Weights of a small transformer language model.
Size: 14 layers, MLP 640 tanh GELU.
Architecture: learned positions, biases, tied embeddings.
Training: a variant of Muon for these matrices, 95M tokens.
MLP neurons of a small language model. Each row is named by its layer, matrix (up: input weights) and neuron, and shows model dimensions 0-191. Each number is 128 + 24 x the weight over its row's rms, rounded and kept within 0 to 255. Numbers have three digits each.
After each neuron's rows, "fires after" lists the tokens most often just before its 100 highest values on Wikipedia text that the model never trained on. A number after a token or word is its count.

L8.up180:121102133116151107099153118122136135106150128160107147127127097148156120166151088108117137110123120127115151143122118097140135135180068157145111126158120137124121108145126146100109161139114095146138157088116099080168139105163101157136171134148143107124124122128140108132120138150107107123086083148146118076165137154099157163141090161097143142110093136130121088114145156126160085109128152089138118112101100147086179137140172129124153149064109104113139121115131122138132108144148142075143163134174158133153143097156143127121101095098145086149178116111131144146160122098126097112
fires after: " w" 21, " m" 18, " c" 7, "av" 6, "o" 5

L6.up400:141150109120136122083142110122120132145143092120112128109134140108110133069093139135091125132058134124165142141089119119119171083130108171128131139111149121130126139141109143112116115127111115145096129147122180129165146128117109099155152096109124145097150130103119089117126103151102133097168126121156108140155088122111160125077148162153094157134080134145135144166153151116188130155133134129123114124091128151210133131155085145086102127135123135105174111213106130141135126131142100134112126095100137124155146151132133119119142169108117093122135135152129160120168128125151098111
fires after: " p" 23, " be" 10, " C" 10, " per" 9, " V" 8, " pr" 8

L5.up528:133110180161155147099164101144096102128093100107115099141084100113080147137140126127124147161140100120110105153142138157134095132139127169083126129083120114099167177144109101143144141116084158141137104146110092156157162140162094114107121129108122134131120142151100130160110133116142087160090120120157136120146061157129155123132117143123136108119117135124111152095094122168145074116144155114116127165148117155143142092132110060150172110144126160139139148127107149123107139144124096097146123167123143109167190101163127082118152135091152120152131136143143131132112131126117136154
fires after: " G" 42, " C" 13, " P" 8, "A" 7, "R" 5, "E" 4

L6.up22:147114142149159116086110164122096109109110124125086110188124124151113121157111130148141122113114137079166115130122180118130168124112150153156111149131112118090159137151146152137146154139118105099094144104069075110157062146097117120148142134156122110153096085141144128134159109147127126109126088137164145115110156100140090110138158120148180110125158101138101099092160121115149077133120162094146163165124114120118117112144143126149138122133075135106121141134130115146162156120157106117131155134158117140108153125152153167136119111105149141120136116043117142143138139132140085125
fires after: "ar" 19, " Mar" 19, " R" 7, " Bar" 6, " bec" 6, " he" 5

L11.up565:116138110140147091136158131104125161144062171144114158108146113113130122167156147121116116115168142114149127139109151139166126152105137126077103134105114088115111100115142121128158091130102141146134117150129109135126120132175132110073103117109117135167134142128111162089124094085128151070131154139130151132119178093109146112145127148098163107113140122112165117111119108120109134106153197163160120145170093159130117093144052135100132124140161178136157126113134147145117130103130141137131119075128135155153099111137140097118094168153123130084127137122162121148105135169137143107
fires after: " " 20, "0" 14, " s" 7, " S" 6, "|" 6

L6.up330:099130164146132160136104167172087139146097079143125128127095106125130140159132133153144138159123141145117114114146147178166133150159145143121119146106148112132166120122074129108161136077089139131124125136120130110165141125138113131100152124149112118110106141138140113163109160132117127110130161108159133145107092148121101132143072109150158155144128128100063115114095156145113122118141125104125101101072131107110096094089132101143192113133082108088156132144139114126140133125131118121144076171109072106103167093110140082087127115126115137118121142129167153145089149137154148148
fires after: " C" 16, " S" 15, " R" 13, " T" 10, "R" 6, " A" 5

L4.up57:134144163109147149118134156127131156086135128160135158181115131098167118137142086146123106139119136142126115105144125125143120182124130181103135128131088148131124148132105142132133132131105107139130106167101090168123132118144154185067157121076120129122117109122142173157107116117127094111150141155091114085167114148136115108104145122158143123109109133093133091126177198139106095144095118120110156133121128150053081103116126110180129166127098116155114121107075145123124144103138162131141121110124139122155089121108118116084164149103122110113131116149133154116109149114150150147
fires after: " T" 17, " |" 12, " R" 11, " P" 11, "it" 8, " D" 6

L4.up133:106083104120116119134080110114114081122070094144145140088199106084117108145133129125131137119119107127134156109153139141112127101076128149134097140147119160142100101125130089135159124141111089150152157150145094139148122138074134133131132148101144133161094167141146172086142122127112161121120158102137119108148138138111126112159146123126143133144134140127153084140124135136111147109143122154078131122071102116135103131162088134131150106156092150152121157140133105109199130133126131147160181123109130096106121149116092150098167124111130150139111184147097155158105142123131171113
fires after: "t" 14, "P" 11, "p" 10, " S" 9, " P" 7, " s" 5

L5.up585:090111126133127139149102090124101127106091168115110106151090096088134113128150126138127131146105128097099088100122155151145157144118173158189135098117080127134157134100132159101157112084142142126101117158128100140146104121122129119088143135160140106172100163101163117123205121106172155068113127110136122097154123115135140112105114125153156138121118135144143152131104112098134096131078107126137159109104121074129148086152077109147122126132156143062133146101134125138149108112139159154141109102160136120156172160105131141142140149109143147139167138140132141117134138150133122107
fires after: " University" 13, " Al" 13, " the" 10, " Le" 10, " A" 5, "9" 4

L5.up184:110099159154121110114155085110153137154073099046129084148119158135143127156135120097097149132156144112156085146134085106120141106116132158113130144128113161102165135137118144115128121146134178146141153096125140140125138138120114143130136156113103121109145120084137120101117121129163146122176160127097157118109088069139112043102175150102094120108134105142088162142154082110163119140148134145109111149131130127160140152164143151124106148124141106122151107151156116123130113076114151096180137145119134151132138101151127119078134125127138081115138121126120138123128135083124112110
fires after: " serv" 11, "ie" 10, "i" 10, " ret" 7, "e" 6, "pp" 6

L6.up469:121119131152071119170133103177116131111103142162090128112120131118134149185117091123125176165133151150142130093142137110130095095179103139134090106073185094135154161167171143114192109162111143118138139150106120102140168150126141119114073130146117121123100112134155107105131113109144159132121139130104157141134131168103144087103089113128134127145135116146118101149130149118141117106132149128157129150138109148122099104118124093156111118101079093125151154139104105129102091132166119119136129131109132067112151136130166170149108147101135094144173082112111113139120111115136132136
fires after: " play" 13, "in" 11, ".\n\n" 11, " mov" 8, " ear" 6, "n" 4

L5.up85:129145163127125134150145134142127125091122126158089135101106140091155132118155164086119115117113127152103118108098122100113126115099135119138126091122160079131116151149094096131110128122097162138133077114179141112119133137162144160102098129131146137139144137113144167120114130094174130122118159128126098069147139077098113141097148177101131145102101175099121130140172122116126168136110159087142140086130116127165126106121130144135118147102185157160087146110143136130142164111134161105161132092109134172119143110125154118098118178149145134092148105161110113172126109133194120109
fires after: " Ch" 20, " Y" 9, " Cl" 8, " S" 8, "ed" 5, "|" 5

L5.up636:083126078153109137098115147130102102136087109137152132150119132110148149114141132100162143135118106100124126107144139075129108093109125169114185091077130140139142143151135148124136155125130149139131131122131121119187159097115125121155120117122145150181116168137117126137076187141106138136123097120128115141117132142113095166161146173139142177118121131135134164161101129106124122109140106155137129115096094130062080110142119150158141131135131149123090094114124128140158148161102110085059098153168115108156107127101127123108137114143075170118132119174150150129122135115122116153
fires after: " T" 29, "T" 8, "h" 7, "ay" 5, " sh" 5

L4.up145:167127145123088154101093130119141095161108126108141120152126113105180110199100143126097090146166155133119149110152165107160114142131100122101093059158090135134132152132110150109125159131121080135106147115132136126110110132155147123131155142146196149156109110104139057149093118104121131107135115143119101130161106128114137152118145143115134138152119171106129082094130121119130122110105118090135146153183130117105120109111131125162163189079117113163157106131131123079130119125098120126130137093142125131129114132127140126097138152105101153099174121116118142146130154159137168140
fires after: " A" 13, " E" 11, " M" 10, " m" 8, "ist" 7, " an" 7

L5.up220:138085120097137130115157155143118142136127122131123121123134143122140134125154114156109141154129176114124111157130151137133148136146126119119106118147104129106164140171125131153135137122082119141126122168108124117140113138144117167130127172103118127073071093111132175152142170139115113124137157127098119097153118134117087169158127148189182113112145065127117070120102131143134127137110140085138165130117131111144121089115133128098175104124110104165166155134127103166143130067120103096147094152136131139091123124078115134132146135084147153172139137138096148147060171134098118137
fires after: " R" 45, " No" 7, "un" 7

L7.up45:107063150151108105127059125144144158065107152143147143142134090105179136117142137102144117139128155135132160124123106096128118087132146107119104131112149147139122130146114150140137107177133113107142132128116154132109135148098143162145119181109121162164103153151138138068136126149101156116130149128160156108114139129136057102134143100141142141153080130154135130116131109131157126147104126181142098132108084104150139142127096132194097141104093147120126141114154110121118157161098128115122081127149130117143111118136166080123133141155124159092132119128074125107096146153136115169
fires after: " h" 13, " to" 12, " sh" 10, "er" 6, "h" 6, "sh" 4

L6.up201:133158097125142145137151139133113132166163104158123152114119114091109117136098120131107123155171177132122115082121133126140094097141110157136119148117139110120147148137140105164164159145143129144114125130100080101106175115119133109154132125116138193127141134118143114137099113147113133082165123113146063094138080141112125072125081157155159107149134143097133083136171118135128139104105158095143155143104111128147118134157120116107130136154074114114117156113130093084081153124144088113112122151151080127124152140121183144122144149120170161165123141120154139142093088122147169117
fires after: "n" 13, "ir" 13, "an" 10, " an" 7, "ut" 6, "in" 6

L6.up396:124134152136189124137079113097118121154121134178191161163110131125116118151137118135084182101106106132135134144140109200087124119118099146115143134146112129141132125099164098138113156167095160177142095089131121124121148093118143130147122155169134115134117118089101109152123159130114104134157140124171083134143147130128110166137155167098166143131111088108079146171121131101141146132132121103110109138132143145098113144107140116176154155091114175120114111111151106158109159121118123073132128161115115126155118120100114146134086112119119126097093149088128135142127096153134115131
fires after: " g" 26, "." 10, " to" 9, "u" 6, " c" 5

L4.up573:120090138124082074117141170149126146108154138103145137084129086148146105121118132149110134095168145097113116126142106104150163143074116090148129144137061138119133151133102104149135158157099126131121101126098140171143147149154145146170142144131138083119117116100081142150126128132165165154099135150120144126117156128127140141142131123134102167179124118119100118098112151140150130133079110131147184103136145151099152108157134124083146119141081104075180105121125156124113118114139139105130127138145174101109141139109101162153134204116131089142118130141139160112103125146126119147
fires after: " ex" 24, "st" 14, " R" 11, " res" 8, " St" 6, " re" 6

L8.up370:092161129125137117079133148128106141112131105142143191148142128092130176122146119104128136114097141094183158112088096123162126077115160174146117162111141130131189132142182149129142106106103147117109114096127146160126137129078116118181138118136123139096124105136151096130118105126078088106163129118101138133135095140098111101164104121145175118131116120151128146143113143128140133113103161143133194118141104133101104124174099145128102098094127156146130131143119156115158125089138120114128113108096103140094118084134131121120094130168105167114113100130159096128110140117155165143
fires after: " s" 24, " P" 15, " p" 15, "r" 9, " pr" 6, "a" 5

L4.up117:121108155121153105080128097158155123106110142190137154124095111081153160119166143146108103134126083113153157160123122111129123108131125140110132138137099165165117111155102157146131131136142140116138102080147088151166124153148131139118109150163090088139150132076121079139139155103127128107061118159114121121124111132150099134101131081155122159131140108171107127101161142152148165088099127129162130119173116164116129113145169128118138110151145071105171146087121112110139145150078112151121131127110109127111138127146117147152120122090132101130099152180143120110102106156100123128
fires after: " I" 54, "I" 21, "t" 10, " U" 4

L8.up224:099106135165062110150133144088146183130104143126099123129078075113136134128130135142124106161184131068107123107106157093167159134111148154132132120154138174140157163165121158142122079142126124106127121120173086122163117143142136160121123148122105094134089151142113109167087154148128181130136159139113152094161164128131092108141131123102118120144124153138094133095114142127118145100123118108159156143082107119101085099156137110106116128133136150115130120145111149134143110122167135121112146119119169153086108144143120151135117142153139123124071092132121151157130096117172114125
fires after: "9" 36, "1" 19, " the" 8, "8" 5

L5.up272:136121159107134158136064134110085110146130114157143129088104087143106166097125141122078111093139106137123146133135148130111161140124162176156133150169134121159158118128140109156120137184095146133177114139148144110115147126139119136147164141151157099101133122094130106160147130123098090118126068136125117082177118134128089103135119137118102137114080140128116171111148174126117135102130139082121135113124080133169107126177095183114135115122142133143135160134120134163089183129138099103141117094124136151075107109139145122156158122166113142134135113149148139122152125157132099143
fires after: " A" 20, "B" 10, " g" 8, " app" 6, " he" 6, " c" 5

L8.up530:126123158175098157132105077128128153142092157135142146177109081161147122124131163136104114134125135106090132103112116157131127113137100105128123140119082158141112139102143112146102102151121106107122091119133146140114102125137109117143121136181098114157112159086132167163111111117094086151151083074128135070131112146118088135085083098119102186163125137095145133104152102196127117145077169164138152146104129117154149114129114185138135138136145130089106131092140121133173120134121129138104129117110129100145158151148119121118136132146136123142155120129172123147171142117121142138
fires after: "," 23, " University" 11, " A" 10, " in" 9

L7.up495:124080134120145146110153159122127135130137135113080123143138091089149145119115095102107127112138133088121154154133162125123148154116124148119131117115103163108103087133130143114099173134052130073125120154097148120132127155140112137177141121144115137134133141148144174136132113155125132122094119180151124142120128093167147150154187119143117136125124111162117097143136150074071079101155143100138114084137133121129134132093118196126145119137158116165137152105104174139124120137160097116145150092127122162145124116099128164143110105108129080129187110102120167158122121102146131125
fires after: " " 23, " w" 15, " m" 6, "w" 5, "'" 4

L5.up223:074154164132131118105123143103128127155149092112152093141125145130156149115128071119120116102133127142098180120108090155106127117118137154094120108149105152121152186156138094119125106141066131126118141094144147159116141146122120139138124116148110142130090152099132143091174138140125093136180124113137110082177098157098130127095087136121199170124166143153142139118133121119128114105166115126100143163131102130132126124143076166120168136136103138091160103149159102126114111131132142096127146103131115119164107109140091169123119092163118146154142165108134166170100150123126135127
fires after: " " 23, "p" 10, "P" 10, " s" 7

L11.up293:149105049140112160168140137143093117125089121135134114156120100112141106128126147127129126088150112115107107142111145158149182114139094124098149124166126095134147180147082162120174110107135128130124116084112168085157089132173173148146105144076123133098120124122157086116085096161129141157119168122131126122144147111117098116093113093145127136171118084117148126128125133125153149141149119150118103114110101142146107114142154089130151122098141148143141125128139159126131136115143129118140124197145130138113113096145147086175148179129120121116114138134148117096117130115176129073
fires after: "1" 43, "9" 23, "0" 9, "8" 8

L5.up560:134130118105063144102136104099139145155147122171138097099144097096082157133158112105102165119118135096117158116125111155151152129127160178107132110113124136171151091131116083104172142124094123155118109110139116133143108169082138135136131165142143183139128153107162134096138116140117117127134123152152155115109113105125097128113141128105178162129125099093144103135159159101129144106168131163060122156097099139123133100158116133141167130141131134167119108164097151121132149119089172157139157130105145139188103125127167144154152106126093140099085100105139120135127120114107120127
fires after: "P" 13, " S" 12, " D" 9, " s" 8, "S" 7, " A" 7